Weights of a small GPT-style language model, trained from scratch on English Wikipedia.
Architecture: LayerNorm before each block, biases.
MLP neurons of a small language model. Each row is named by its layer, matrix (up: input weights; down: output weights) and neuron, and shows model dimensions 176-303. Each number is 128 + 24 x the weight over its row's rms, rounded and kept within 0 to 255. Numbers have three digits each.
Before each neuron's rows, "fires in" lists the words (lower case) most often at its 100 highest values on Wikipedia text that the model never trained on. A number after a token or word is its count.

fires in: "on" 26, "with" 15, "in" 9, "a" 7, "to" 6, "had" 5
L7.up1779:100151170108125135115108119185125109123117114126157100145140108108128139124165145162147133151112144122127139148103113108090131107131116137168106145117157117144134087164176115130140116115171135147146148151129151107134094135144134140109055115100165123138105112095136187139168099076154163102167138116137123129085121134158095135159097163139096105120094118139101123115119117158135106154169
L7.down1779:140090122107176117138116137111096112098129090126145147157108154149170128119112164113080106093155101135113122102137107135136175132116156097105140134112127095070123168135106143112137082152100119148105124163110166109153145146172113075172151131142088091095135098148149149105090173162140117147121073142128075111171192114074124165135130147132139127109148125105184143145139104080085130099132

fires in: "very" 18, "more" 16, "most" 13, "too" 12, "as" 7, "how" 6
L7.up694:139125104124134139091144162112110143117144112122130151091086091148156061139124133159149177112109126105131123096149143068122119143162134097124124095151034105090129104123140102145145131139158096129135175104139161155154149139089129139157141108096110110121127060095108134128139129125172151124103123071122144103133117098151138148147114144103129130160154123132114160155131109145136143118130
L7.down694:133100142104121128181129122100124111135110129100162092105119086156145129121114162092115136153128145129118103056131143110122136118138096140150128114100086103126151151128108167143117143122128126125144117155144153179122123135094123143099146106148143103127115087128136147156159134081106119089137140137202129135175121150078171114122133138081128135153100128124071140149159102144164123154131

fires in: "to" 85, "in" 8
L6.up470:111132161142128143098106137102117113160147116136142112123129114090170109131178167126113132091145112136139126092116128163104136124113142113129128119116076115127137148117112158085138105158152145128152132146135102151120108138095133148128107116103111155108136151128148162107145121094130096136146144157100136114158145140145132121114133114130122151097140136125102139149140139091162122139161
L6.down470:143178123129129149113143112124144116134142123120137078097146140133127097104205113111123084132126116090136153135127138105136127103156124128169141143163093112143130123099120168143108111125157133094129113171099117122132120123108098119171120087082097160134125154097114155134119120112124132133172134167124102131164093129125129129120135082176114147059114093122119107119129142113098103125148

fires in: "the" 39, "a" 15, "same" 7
L6.up1453:116111167105161135179123118159112139127141130134133115137102113119148106124130111142141096158072127103101170146143142142170142170134137110121156134126176143109116092118093146128143091145127125125153126134180153101105148130145125119138118158141098093126158125099179125091112111087114151111110119125131146126174122118143110123125128114126128135168149119112108104142144126176162131110147
L6.down1453:119111136107127160143161113143156122107144125112161100149098128083091119102150125096141120155116135125133137127127161099164121131130181136123159113151155119155123133131123121093091123149159108134176138161137153079143131141140145117129101133169121136095144116086146157086144169152096089103097099121111143186165099118091172135141190079126113114138150154103107109166136112145124103063178

fires in: "of" 37, "for" 24, "to" 10, "the" 6, "find" 5
L6.up395:089148115140152133151142114112153124064140163138145158127167102189114155100124141109113117087145108174114127149141144144112100131166149155110115129084118133184145137096118121090118154146148127146122085112073133120139139102111124172153077125147104128102135112138159100116143120139179087153136137090158093107146121152134159122142154106158152123148136171128108093115137094166181155144119
L6.down395:135165114100075122104155154134087138132146123113121129153131131155142137150110146119158175135143124094093111092149146076090151094125160110123178094155113120099089147150142138121107120101134112095168158139149137153138107133096160141122114138122113128138170145123116110144112120116128142101141115130092160138144122118117104130112125081126118118116137142104178155129208134091104117164134

fires in: "a" 40, "in" 17, "an" 9
L7.up609:157136165095078098144088106127119099153131081170199123124117067163095144126127148148167171143149118132113113107163129100127135120146108123119123124159115117131115095112118115097078163183158127110141136138139140152148156154136138117075149110105131117105153137138160142112140105139114129113109141087144125141147118118097109131091131108090103086188132125155095132175105159139122134116116
L7.down609:142154117151146132128166133111109099117130141113141132147071067150177138082173173106153130118117092109128122099127127114097147129108136134132153127122152155193162107167119151122093116115144169147105099148119166114102121147150095112150088172117139132145131142126151137121137126118145132116154132142167108124125122134140155106122114146110121152113130118109104072124143120147116118095127

fires in: "which" 39, "who" 16, "that" 15, "this" 11, "it" 9
L6.up1039:162134125148141121149116119105147151121121150151104178186124085159148106088144130121136125146088162132092146135105106097139146145125137162163122098140139120112145103136132107164128134116161140097149137086094129141139118110124149144150156124133090125096139104160140105164119149106141117188097129144136128123144165145094150134140115113110089135096107105123120094129083150118109129119144
L6.down1039:134128173125126099149164125103141146163117105126128163086163105093118136154134085105120124144144136113105131124167158142112052147127185115136098139125121106090122175101161122142140122122146129136079140159142136107123145154135152172132089142128116110116106142118137139132158158142121118125141159136144125144146199113153141134142127173148110133134140094104099126114145135128102146121090

fires in: "of" 25, "among" 11, "with" 6, "to" 6, "addition" 5
L6.up3:143067130103145153138113147146112140125115151125101126119146145099158120102146184135132139092113097118160141131186097146145099098115129094124152133154105109126107067140113109156120136101123165167133141093133114140109135107090117107117147160125146109116138142210160153154105100133121143150107113154153123116123117134108162150089122111160111111103158079142139131114129096116115131133121
L6.down3:113142156138173111137147145141139134122122148120124150136149130135143099135097132129113103158147123155113121164123134143128098155158156167118132123117120154097135098098144105122078135138097110132126152125133154108131168110141115108164114137101129159095141124128124082124117138110104146108171085146135085164145118087089132132134101139118161130135108117120145141144114132197161111143143

fires in: "from" 18, "on" 11, "in" 8, "between" 7, "early" 4, "until" 4
L6.up907:071171122129110154108111117131158171108112088159146095120131141144161160171136121093136126131111133149147113121200134119126147096128145150151161143135128135134109128151156110149086144138119121106134114118130141123127096186107121168127151126158091090157134111080165108078135120130162146141130161117090148108134129094152132156121168096147151159121133127134125134147113123130176148137128
L6.down907:198119128093108096160099146105137111154134123142151132108112126165129144164135105125132100165133117147161130154093090131130132138139158153089136138145159140095113136112134155168112130141123149104084114121105122120189118117180119092129101086142105113134164137154131153158116125119146195127115109103112169132127158163139128131164105140080108099134138111140137079111097125145152117122125

fires in: "the" 24, "was" 14, "in" 11, "by" 5, "from" 4, "after" 4
L7.up1033:141134122131145105116149102147099197152175158153116081127117142143134144166104115147157084121144107123124145157165125144112145121138171160146160138102165084145116158153127163091081121154100077145121132156143086156119128156169165156103098123100118153127127108110106129112120124118119158154135120143159113128125135097132106131111136090112090123112140105103159152165093149143130126128118
L7.down1033:107151127152155140163100146153137135178082130147112127158143117094096100157124104125157124111119081141109162093134182135100139137124129099134148082114113142158124151138147119187065136112112130110146096090125139115168118126164121104126125117097180121114133147140112154112109141177149164127127145180129150162148138148093108151104188122091106132151127108133149122119107143120145098091158

fires in: "most" 14, "total" 13, "very" 11, "much" 8, "well" 5, "particularly" 4
L7.up1947:120137119137129123124088190137124110134150125145174127127114121116160112107136152136133128122155111112110114137157127093075096102152153139149136087144098141142135078079135128120123121110147115091119088128121190160130123129122125104140112141113073173151156064105101159110115102156144111149126119138177122137128096101137102151141111125116107084122144135111151111154145125118125116144096
L7.down1947:146135121158126128129109140105095162135133112086168103128091078139168098128154124083103126127143166148142100143126182167085148167132112122092177081097148097138123101140099138103134162124171153090165115131110090141100062163079111108112104171129128143138146144129149153113079107104136130082123111130174100118133135131156134102113138090139131172110152113145112150097119098139129113091077

fires in: "of" 62, "in" 15, "on" 5
L6.up1720:127120150125158154128135121141105110111116101108135155133144114113107099106169184108107110119164135126110114158121193089111140154122185110146117122079091126164157131103136139150117153185097122110118115152106143149138126127155107098131143139110085135136164098122163122103107127102113092128132135191160128127118160113113102151138119122115107117122140116170143129178155118143132122134103
L6.down1720:147146137139063128131115110138155138102131103161101140120127153131136144162101158073115163104162121146135154145137116134094134137136072164147092129140116132113103073109133137074097138135126146141140137144171132100135127115136107145106145157180125140115134122121127169121121103183112130137131106108127134114131116160125114148116133135123116132125098177123142115133132145102175168106118

fires in: "the" 99
L7.up1794:112135115144133155080180131130147130162132129168087138109164119151094112135148126123134142139115148128141088121106107123106129137148131116168132126109155178138136102110107123086077154146135096089125118106151113119107075122159103132128136146140110128149162096129138118085130167120155091141150121148100149075124128142141187130193095122125100113138135140141106122112082114149132162106158
L7.down1794:116138115119156134117129111098139153103119129089096121143123107092101193149129129088117042135169148106097137128117133161118155102118104149118113162118136127105119134145129177090044097137137181116131104112129114113129106130142135124108129131122124184137124162111106139126129149113152145103134099090161099117142103134173126145126138126124126149127115119123095138102158115133094123097121

fires in: "and" 50, "of" 8, "while" 8
L6.up1713:110099146124094107122118144091116167134122135100162136100134158141109116158131135114117111115158103154118095150118180145103099101143142135066124082105123050138162135126112113132137137096095170131160164129139162175198102169129169103126156161166168149124193133101143183142145116111092151132155156133129109107151114154175116109130141102115130132113145142125122114093090127117125120133122
L6.down1713:118119145113133112108158154127125134136125130108130149176137126087091129139114153111140134164155120118115115120145128111141204093213119131147124146141120101137103122141111153112148169140140118091133125171125102132095099154116175115125138132123123150100153129112165132125136126118145112103092134160102149093163126153134156135123149123160143116069118141129087148113153149133162140107109

fires in: "to" 16, "than" 14, "as" 12, "for" 10, "fact" 7, "in" 6
L7.up557:139097132126111109129143104110123109191090115124144174114127122093080124119111115149140101127120136134153146163134163156152120140143094130140098135123125124136177126137136145122114117160116123124097142137168096130129105186120148095113165130154152145146124118119187153119122154130154125146092124126104111143154091133122110099163099113134084123127116135127174153115141150110124080130138
L7.down557:140149106130168110153118080111192115119110116117114119168148140153181127126143151085123129130116120129129125086119136127112169143146107108110111139148107113128146138141131142114092099158111171137111103160079202139103123104139110130141090085119118120104110168130141145138111126139118192122149180138151178149151146110157127151161116185154106115146110126168103118118100108125156111144140

fires in: "of" 30, "as" 12, "a" 5, "preceded" 4, "along" 4
L7.up1649:101069172175148133135100105117145087132095173154104119099154106117130152167117134163104096063135139116125110112142158170113187131136142096158139116132084129129113174134132136148179084118058089152106126117109144123146145105136164181155191131130123117159141123086112080154128137122077120140155178103130148139148118139126154098146145103091150108146124093141129144153140109123113107135117
L7.down1649:123106143095113116137137153131071094166126146106131104122128105109139158101137144111138140118096119113120163119099119105144122095111109068113104109097120165110102129128123115132141142125106155123145135144096130118123101140156109143098176160135141078133120137140141090124132159104086137129185194130150121169126152110103152121134138106064171127093072097151154107114135107151116171092096

fires in: "and" 30, "but" 21, "is" 14, "while" 13
L6.up1302:154146117090124099105107119125136122108142133098111195141109145151148125148090107124114098157146131160140133124159148125113112098132145180147107132115145118123153130166163168102150120145098101101123135170141143096128122150120133128093098142137137126138140134095111068100147114083158151158182145152146102111166111136134136089153132124157181113112139107113137118107114133145151121127111
L6.down1302:175139157120152173144131104141136101142128107157143117103124104132124110116146097111122151156142102106128084158141157123129123124149118146182090143138145129132120090145168184118133124128106170097117101127134112085145108131110132093106123111128100156108137144124144161141143131091191120129119119157133122127140108179172139155115095162153134134092150142146121171153120127134132118148127

fires in: "of" 67, "19th" 4
L7.up155:091133115134203113131140117111130113131131134153105136123101177175089158122170161074109184112165114095135115135125115070143110130163116138096124112119113129131098094114118147135136096175143085116140126181120100194133145144085127104118143173143120109102145076136162067178129075149078093114132100127090126150121151111136102105142114123133133142084151104123182140104125113130134158109141
L7.down155:166149079083131076088077149137131082128180115066114096096121137121146149160122175090108092142123121126106161182149106109133157160112127103165133100112101140107142151117135174118137122159151126132131109143110151135147076198136157103142142089119126095107133140108156138131152141086091143115088122142133115148136144129172146174131117168120123125116102150136120125133135147131121148116134

fires in: "a" 33, "and" 10, "in" 9, "but" 7, "of" 4
L7.up552:103134119072135119167120111139158094144096146110106142115066095143129156126111129132158140112180121146125101144171095121120120138150120131128146100127118168183116101102161072142140127110151092148163100143136127149146131131094114086104113105109117164125138123127154107127167097110137120147154131135144106120111157095108087142094113091163100083100150126132107109151142136129147099118143
L7.down552:149162099117124115146117123107112158124086084122117131166104125120119114131147161098097182137129124175093156109157109162143169129118156155115107125139150155165114140175142131104156095147111137100116123098105111096154171132074097113139124148086114141111151159119147111185111128104152133129135147131129155125121121141141102089095174118108083151140142125139119103148156112125147140108115

fires in: "and" 20, "of" 18, "both" 8, "the" 5, "following" 4
L7.up1731:133194172175131118116152080089125139159136099128121110149175140081112125125141123122062107104151123139142181096127120120116137119154105159126117109109106139107115116102122118117082081112122109139131129140146163106148120164124114106125125136114161109129078074121138135132153179138115139119135136141152125082117135119118109132097133134146104074110140150124154133099111093127097151126123
L7.down1731:143087117090146114136114154151133108092143143137124134118116129144082132139136156120154154153145106122110097203127168152143115134117149108094131104131139125112150103142114137135166156128157104099136101140145087156089157126110124160153104135167080117149117145121117112141100131163113135144150105117106136141126118145148129151146144124154123139135135113111053121088156113155114146124103

fires in: "the" 21, "of" 18, "began" 12, "finished" 5
L6.up1146:147157129100120114103099121114169131138139117080105117109140133122129165140126178094127108124168148107101138132170111167145132113113119098122137127137126074113137125115099106118159156076148108118084146173166155073108144149141127169168099105117101140158129124118125134144134126130123135148153131156138143068127147139147164157068120106126181101126140102162117121143165149137137128143115
L6.down1146:148174127116144079163150100145160094097151093102084131099116093096167138113135159126067114125123104131104122138154127113107125113076133125178134133103099142097162145119151141101124133087140114133078149121130114143120149147132122137173142076149131128100088132111120181156135130094092139164145149135153167117142160122174158157104104100105164145117130123165144147134117112130150102121116

fires in: "which" 29, "what" 12, "that" 11, "following" 8, "the" 6
L7.up1758:162117116112130133126108079157088121133135064097140082128104154102082129127131128133135126158138120123063126120132140107101114145121142180118167155081118147112149130070136146156099084169125144144125106120124140127116099159111102092137122113079096158111156117128137155142134153154118186163140146115149073123147144113134087165118160131169125113134087101107114070141144114202154125120124
L7.down1758:172089102053122141106148127132134129116119111100144106147134128164161140164136118138148115107172132145088101153086154111062120107102096151097103139103126171143170096164156103155138101142126155110119120104149169113095143185112126090140184131139083153140128140110125147145132108155129151159121130121151145140131119143139133130163130132156138122134130149130136083154148129129123109130128

fires in: "this" 68, "that" 11, "following" 6, "one" 4
L6.up740:135145143123129132073145121088123151119180105168133170085135126109127127106120141150131130163124152134136137159140134121131121111094079152144114118170126151129105104120151103145108113099154138156138148095182150140110151170152149116140107156117117133083117157157117149102106144118124163108123171142144134079176178145130145138121097150095131120165106144183177183113135157179111122188131
L6.down740:150159177145146095133136105151134116151150126148147184127133111123120101089073089138102135136123160113135139166123126127138112093071116151100127139112115155126092122103100145129071100118137140136088149131086124139149162070142136080129108137121082147090109124162116115139137131140105112101091130139149105155140139162180114113122130157105125111137111123092129162124142083183124159155132

fires in: "at" 32, "to" 13, "her" 6, "on" 5
L6.up641:151079158115105141111155166113137126108171162152158077147134128146153114143120115132095130127174172120159166103134129137107178101133134126116140149130108093151120103135141131098141117099115111116149170128181108135091103128121159132083147135130119151161134122153107095086073117143092128098120143151126128091054112113132116117129124128160149143109123124114152156148118112120132123140152
L6.down641:141136112144153134149118117145131128131122133145099132093132127116121107107140083158118098144121099125123150122156116135124158114128155137129119137125165118120152148123093099153187130083142139146126092116121126163102122109095124117158099141116117076145159093128132127140118165127107150139114098183126142108154125114108161123133124171100140097162102136128144133102113070107123136163132

fires in: "s" 25, "following" 13, "this" 13, "other" 8
L6.up960:187119134102101118144113082114137095122138106131152088145105125071156151107167118139170115130111094141122131150103122120123165099131147103163128142140160116163128164101081147137122135116114129115132196080184147158135135152088120124135114088102102153127126110161106127141087147149116136168073123152123140107103156112154120116108115129158156152109111146126129098139147147179149121126160
L6.down960:133136128130182102127112115160128122110110129120107147104127095090142082175106110107156123122163083168130130139151134120095140095131173143090186149148131148115109112095117120103104136087147102120178122173118123105154114137148095143088118140138137141144112141186141094123137148142119126089141179123183142075127115112110158120115149149112111133157177109133093121095086126133172100101109

fires in: "of" 54, "or" 6, "than" 6, "to" 6
L6.up2024:154114129119117132115134120053165111134123107163105118109139139119114107133095110143129179140154113113068091093156090161149105131118123079128132142151144146137168127155121093117120064142105140089109135085127124125123156160142115132145136120141140095138194091151099133098106172139121130109120134118105159130160154133111144108132089147124098129150127110114147139127089104166099157112205
L6.down2024:159141105138153124125110122072151136109173125157081140103115146138124124110157114140121130149102138141159200131145107123164122172125144132147136103126151133126135091152119110105123133136151135114109131105121149142127106125147165121154074087114155092136139109080138154091148130104117127067136141139147148128101117151132128137091127127127099110113122174172114157118127108124170160129126

fires in: "4" 20, "5" 9, "3" 8, "2" 8, "100" 7, "10" 4
L6.up835:127131148098162127093143161128149143093158154120139125147054099132102124113102143135105137117096182143152120115141143154101104164128084079129140160115117157132109158140131114122127125122088128147123104149142149133121125093089133129142135153094143109121114144159098106082081122152107103101135155135125124103116111138143124122124139148125121132104129120124147136157151129133139142157122
L6.down835:122136127106158157144147150162146155108112102112112140130141137107134121149185120115061151121110128139133097131124140166118160133125119131094115101139102135106106137125145120119148138168088107130103111129120138138116112141087111110127121148107108171151110111128137140130109137157086121138109160119162105112134116154156148116102139124114096115133129123123172114124153121149153116115159

fires in: "the" 85, "his" 6
L6.up267:154085155171117099156143158094141116121129090180106110115106117146135117154093155122146133091106137110083136102158142103127153102127116112116148127112139105093127139085172137141101129140105160107137093071156116097135126184131106098136144182145078136124130085142157090110125116121128138149128097133073116143151123157109182146116117137106119105141168123120109085134136145129096120107142
L6.down267:101164123135143155128106111151141148153132142152122122150152090110135180095162129134131152110179126085110182181157124154114155161098125115089127137095125126127122122151104112127095122117145140205098154086101123134177120114120153135162118106137110126169130127103108117113115143138153125112126119082161104120125128143154109090104116102117145075102170133133066158110104135129152171171132

fires in: "both" 15, "of" 15, "as" 15, "either" 9, "only" 9
L6.up1729:149134119134156129136142078117112108076149119112097141109105141119120140100147188116152158138134091146171100133139145166093092158148124105109102095124132082134117122107156119123161104133119115123133112110090143137140126127100191136149136111112110078109101117149113136141124067107167135103150126164114163124155122116116178132145125120144094101140082118143115164133131134158106156186115
L6.down1729:089108148132165152134089148169141082135129146148099106170163144122097083130152125142108144152145100128079138110116099144140143119160141131143170167144141116137082150131133141175128095135111117131159102096163113090125112107153147177098144126119145173145105162137132114125083161161137136140108166111139079150124116152092130103098132144131109139102138117134162116109105115104112086136138

fires in: "we" 12, "from" 12, "to" 7, "with" 7, "for" 6, "on" 6
L6.up1664:122124096106158172115078126150093164088125190101144126130090124125092090062134097127158164136179137159146137135152164143157129112154110123107112061140103131170131134167142126120086146111123125130141091090096077103128165129169122114121125159137135117129131126157138100111097138158086142128104117137129125123204167119170148152113157117100132157150119111169163109127145169163158125162133
L6.down1664:112154155120097129132117138157138125162105172149123140151138171145123146122161154088103154170132106164151143143087133111124129149152121128149119145147202105106122167093085120117101087127115143122146114138162159135148108116119134176118123121088115109202114144130150145146108125073161101143126146104102138092096166173096206114122114162163137097116146115131137138102160131126102126106108

fires in: "or" 40, "and" 37
L6.up1458:106164141118106112121096139102102138126155118137141086133129149096147113120101115122102140171110117125147136145104134164148117142110139094108118094143095146143112152122149097106137100123130129123139114153122135115109164085132153118139139136137131138117130103131142155162143100125115138130102136116094061142130124148165112103150160145110136144143205113163183121081139195137154133138138
L6.down1458:129116108141107123148147141132134098090133112114114123113117121151124158128139117143115151100122158135134142122141106076101135116154159140135115142140148125101130132031098176113166152127144128111104190153162125060084158100153118143103119088145121153139145143136166097136112128182159154114139151171121140148095117081148102119089091184126152106110114197130125117139181110143123133133129

fires in: "0" 41, "3" 9, "lower" 7, "2" 6
L6.up782:144128113141111169199137150156089120143126144083127114097161123129157153120107134137150143138164125115132102104167099129139126149108137100157106090140132113134112112120137154138148096135112165149124068121175092125107141116148164114122133146167137112125139135114127149143142098149112155125119135145126152111116152142187133121094118127131139103101141114116100135126145133124173131149117
L6.down782:130113052184116098113142122140115159139088124136136099176147112088079119109098161115107080138149108197085112101165102063125121108156123150100115159093157123150125139139108128117074103122144116109140105094058121127084142113134096130138160166117116157165104121106142150103151106129127143113122154147168150099164155103152105108116114101145093111135066132112127128134139136145177161127119

fires in: "to" 32, "of" 23, "der" 7, "named" 4
L6.up199:141102145141149104120148101158110105118153101126091105117125143108108134099120142132103111130114137121135154105105131160120106102137126148112153094114108153129090156122118139170139151162116119169143153108124140165111118143099115098103205149135097090127136120122140121145104143116099104142115127135129148179148091173098105120137111121162058152150119070111153117121127141108148103134121
L6.down199:147151102129147141124094103151159113130084130128143120120110114135151136131114078068141126158127154092122140127107113102129162137165128116143094123134108117097096136147173125112149141133133163115146150128137093129136112148126154148136128124122154146088144151103120107170103123097109120127088160131137124097098128131094140121107116122138119101140094126068175121121099126120085175176152

fires in: "the" 40, "a" 30, "this" 8, "that" 5, "an" 4
L6.up547:126145134129119123134117119119162167134123126156103132134113145116089115094113109117118124088115135089086155121138097097165147110133150150141146123142140143132080094111132131133142103134152096138179110091164144099153132103125139100123172133094121081135165136077084123111125133124115150124160108152130126136169173119145156134138147113099141093145124157135098134114108171135087141162131
L6.down547:120140125113143115077112122178153143120144166118151146120104121122131146129105120136126127126150116091136132159158115153146151126139143148086115121126110087086134129140146174119108110099076141160126139145099114109173146103135130138124094169089109126106090126140146081122142086118131147090086130081140108164113112133135161133102093090132139095140155133105109112118136104090138128080147

fires in: "for" 17, "of" 14, "to" 9, "by" 7, "with" 4
L7.up1207:113119130113158143157090146147129192124122116124140166130083126134104147146145116142136128155085124113152146122119118181151136091137116132110127122104146135134107157126132144127135167111164084131153090135131124117114115168127177112156144160122164120161188067120136138121103143127136124079145171092106107124143152112114106140135149079113130142125132088093125130162134156147091150177116
L7.down1207:109154110154125097165133153094131093111124137128158101100091125113141152128133147095137132114100137131138110134124142121170156104137126104181064139104148103082164129132157138110128141105089145137160147130125144152162105131117138122126124140128100130109108162129144151151148144112114142152157125117195132126123118189093148161141150138129090123092085091139157115088124165132123125069164

fires in: "that" 17, "he" 16, "who" 16, "and" 12, "they" 11
L6.up1102:142100119132115097119125114148161110150154107131118166114141097131136134093124086146142127131135127132117124122145116148108084131097180182119131119116108109094169157120132104148129122136155140134163080115134144126157124144158154138127175151125077134144139139137118128136171099086140124109112133157118146103149108130141147102143112125160147146147149074087147123131094137104120110136120
L6.down1102:167154121119085138135160143139140092107102113111157172142106107130065128169156129092141104134177115109126131128129150119151099080084137145091106111120150153120128150147131126158117121105125127136111154119147115118092110128154099116114076105086130158144118138159112123141142146169139140160162100137113119129104142128149117136116134116137109096120162147135119131092159064104151155137138

fires in: "the" 41, "a" 15, "his" 7
L7.up695:122160101144144090150116157137126127120174112133085130154187167131150155116065101176064118127130110086114143115102100146155127124119120103120151119117135124138100157121142077164107157156118142176139087105134119153144107103140174110170120148120140126064161105124140133080126113133100153097110130134140115132142121135162112141116114060121165101130130084108058133107130141121095132123095
L7.down695:111129141106115161120129176136112162104070104121174118124118092144146118104127094097116169121133109097106122136129088117126156148138140141085127149121130103110096121135131107119140121124103096135123120141124117126136135087124166099090119121122138151129151101151125106139137079119135110100163142127169113073116120074156126088135140110139193089108122141104123163123149149142138138117097

fires in: "by" 34, "of" 25, "in" 6, "via" 5, "using" 4, "through" 4
L7.up948:093115139135131119135104175190118096110153107120125122110170142113114131116150145106142131095128153109158128129149122157128170096124153102125132105127145150136089102143111146100133109111145139153114150115168137140110143142109131154103126132092158107121136111115146133187111117085112133161136085168109121125135185111134119101124137116144157099140145162155128106150117135115119095141079
L7.down948:121124126123126108118094106080153122130145120178160117115140145100065120139135120105114145122161099103127123095111123129133128102120144112102152159124052094127107116144099141093155107126076123109137120152096126081132115089139122128092133163135151115155154135162114144092142176154111150145153113130170082092089158120128152118083158145147134119104166128131165130108084167131119135139124

fires in: "of" 38, "in" 29, "and" 11
L7.up853:152143100150117116105123117118101124095141130116081157118134101157138122174114139139124129099065150100157109100128118149151128136139140084149121158105156143124139127094134106107136111097129109133133133153149120119150087099141083131114119145161135126126136140161114124126135112074163132082120140102132105121132144126164104128111163132171124137153147118122176053152146156130111133185120
L7.down853:112119123128129098106139144070128104103114109127146103122096141133136114126179131125146152106111134143152093119146143088132130130128120126102056104108094135110102140117114142107081083111096121157078138110117119115142148112134175141160111162128139095114156124143143087152143134126098168137130134141137119115105167123133113120100091131133157090140111132113123118130109089153107136149110

fires in: "1" 32, "2" 30, "one" 5, "1st" 4, "3" 4
L6.up995:184137126111101149132176137098157168128136142069164131106106135144114137150137153158109144164109118095122107109129095139116145119105145134111091124132122109111127122145141119148119107132118106091158146133156148130128124126085124152088136104064136127154128107143133103143187100164137181077103112144114166108179154110113165138123107136123097117116089085092166134146146088103156105129159
L6.down995:105089141145126160146094109116128159118112176130136133118136168092125110141169169136119116127109150098110124069172120155163120120129125106116121143134158153142118143123143136122120084123107129113149116135128170132078131115102153169100128147115133149141106123146134118141138126127143143084100206148108087120143157112080080084099082154099084110115110145130133157108140114136188105121157

fires in: "this" 25, "that" 11, "what" 10, "same" 8, "which" 7
L6.up471:123136116131126171135128119083127107144165131171088144103130140112136114102067147141116105138136157143103124098137124140156140128105141160140167115126130171140139091100136122142085101185107148142128114131131152085136137133152132129144127156155102129134095101103141149105110131151162148161091126122157140209134101126136112119103112113091139131132146162141127110171144135112142129097086
L6.down471:128136128107149154124146141104193105160133131168130133119087131093160144049092080114133114137082122104149128131116140156132128118103141152118171107153075140141129154122128095156103123174093184151098122149127135164138176119131154109165128120171123138133121149077157133122114164169120175120099139175172131158149101155139148132110126111127148142107154142104115131135129147166120114113118

fires in: "of" 33, "for" 13, "to" 11, "from" 4, "within" 4
L7.up1797:114100088136104102124141180125076139122140124118115143161151121147140163097093167160124132127124107140142161115141149098104110152092139141117130098114133138112132111141104067109122099135130109134136115126110110144119094127105082129140201188152108129148150126084135138116135182097101084139118139162138126125155131117106168102101116127143127125106154133122131120153166123121127108149120
L7.down1797:135127115137176140131112113154134106081139132151164120143136134134132138169142098111166082112167094153111122119119103127098121115157123137133062109138140129098149090122096174084098052123121139156104169121144138165173176122140138110102132139118165092151141134132113095111141112171144136109163057122145106097114139148120154131066113083152148111120080148089128181145104115123099136112106

fires in: "1" 47, "not" 8, "3" 7, "2" 6, "of" 4
L7.up1363:118129118132139156151142116086148112160132127179159197088124105125108132155132128142147144132101133150170123118122133129116140138101100155081139140140093164124127144158109142164095108127090149128136106113159144139069130167126141104122104167125145120102153115140125105104148140119113143139120130140127104128173108145174132140122131168147185110138106150080147095132104138092100126161146
L7.down1363:129112117146118179154095124126121115115118145097124144143131143157099146071131126111111111137165148149089149084089126109186100124132155119144152158148113143114121147138092125137115098118139117113129144125172165150097172134124187125102134145113132130112116135111138152154101126157099141089124153096109095082122134117148138118139087120117144125108133147136130118127168125123143150077113

fires in: "the" 93
L7.up628:130118133141149148153156136101131160138129109095155130132083134102150094095127143121129131124130139115171117150139105135124125098094059127159109173145168175128142115088151086109118118158168167082125095116166139121107096163110121103112152148123111147140146139125103120089060137127167112110141111132104150095112098124136115106158084136109142133132151093206177125164126108140078150121100
L7.down628:104125149138134151079127145160173125133113122178107126142176153108098136141134160111130102115134135098111147132134135103080143112154130098114101139114137157113132126153139140112094109107116156122128142155118118107118081119081096122124147113098146126147131116121147112142152164094100118130124172134176116124172116131115144124105086161104109071118150109177087088104099119135128135176162

fires in: "of" 57, "into" 6, "up" 5
L6.up1957:114109080124152127160129114149129106083109131162078147093091114124155116156102148138104163083146123110160175124120100126118107125092158094117143087120121121160147132117163096075173137104098110119087173133109128110116087165121127098116126129117104092133151138112151118146105123128105116108127116117120131150142140158164083113114109118086153136165091126148100104116139112118111119157191
L6.down1957:126103112120123130158123176157134084174167162081135143157123028138108099106191108123148126175120120137090101109113132129139114148158133142151114138139130156162132103140150131138099117162115150092134130121118097125140175112160110116102155124118150155102145161099071115136112145123127131132150135145117138083096168140094150148105113147159123147108069129096163147141093088179124124101146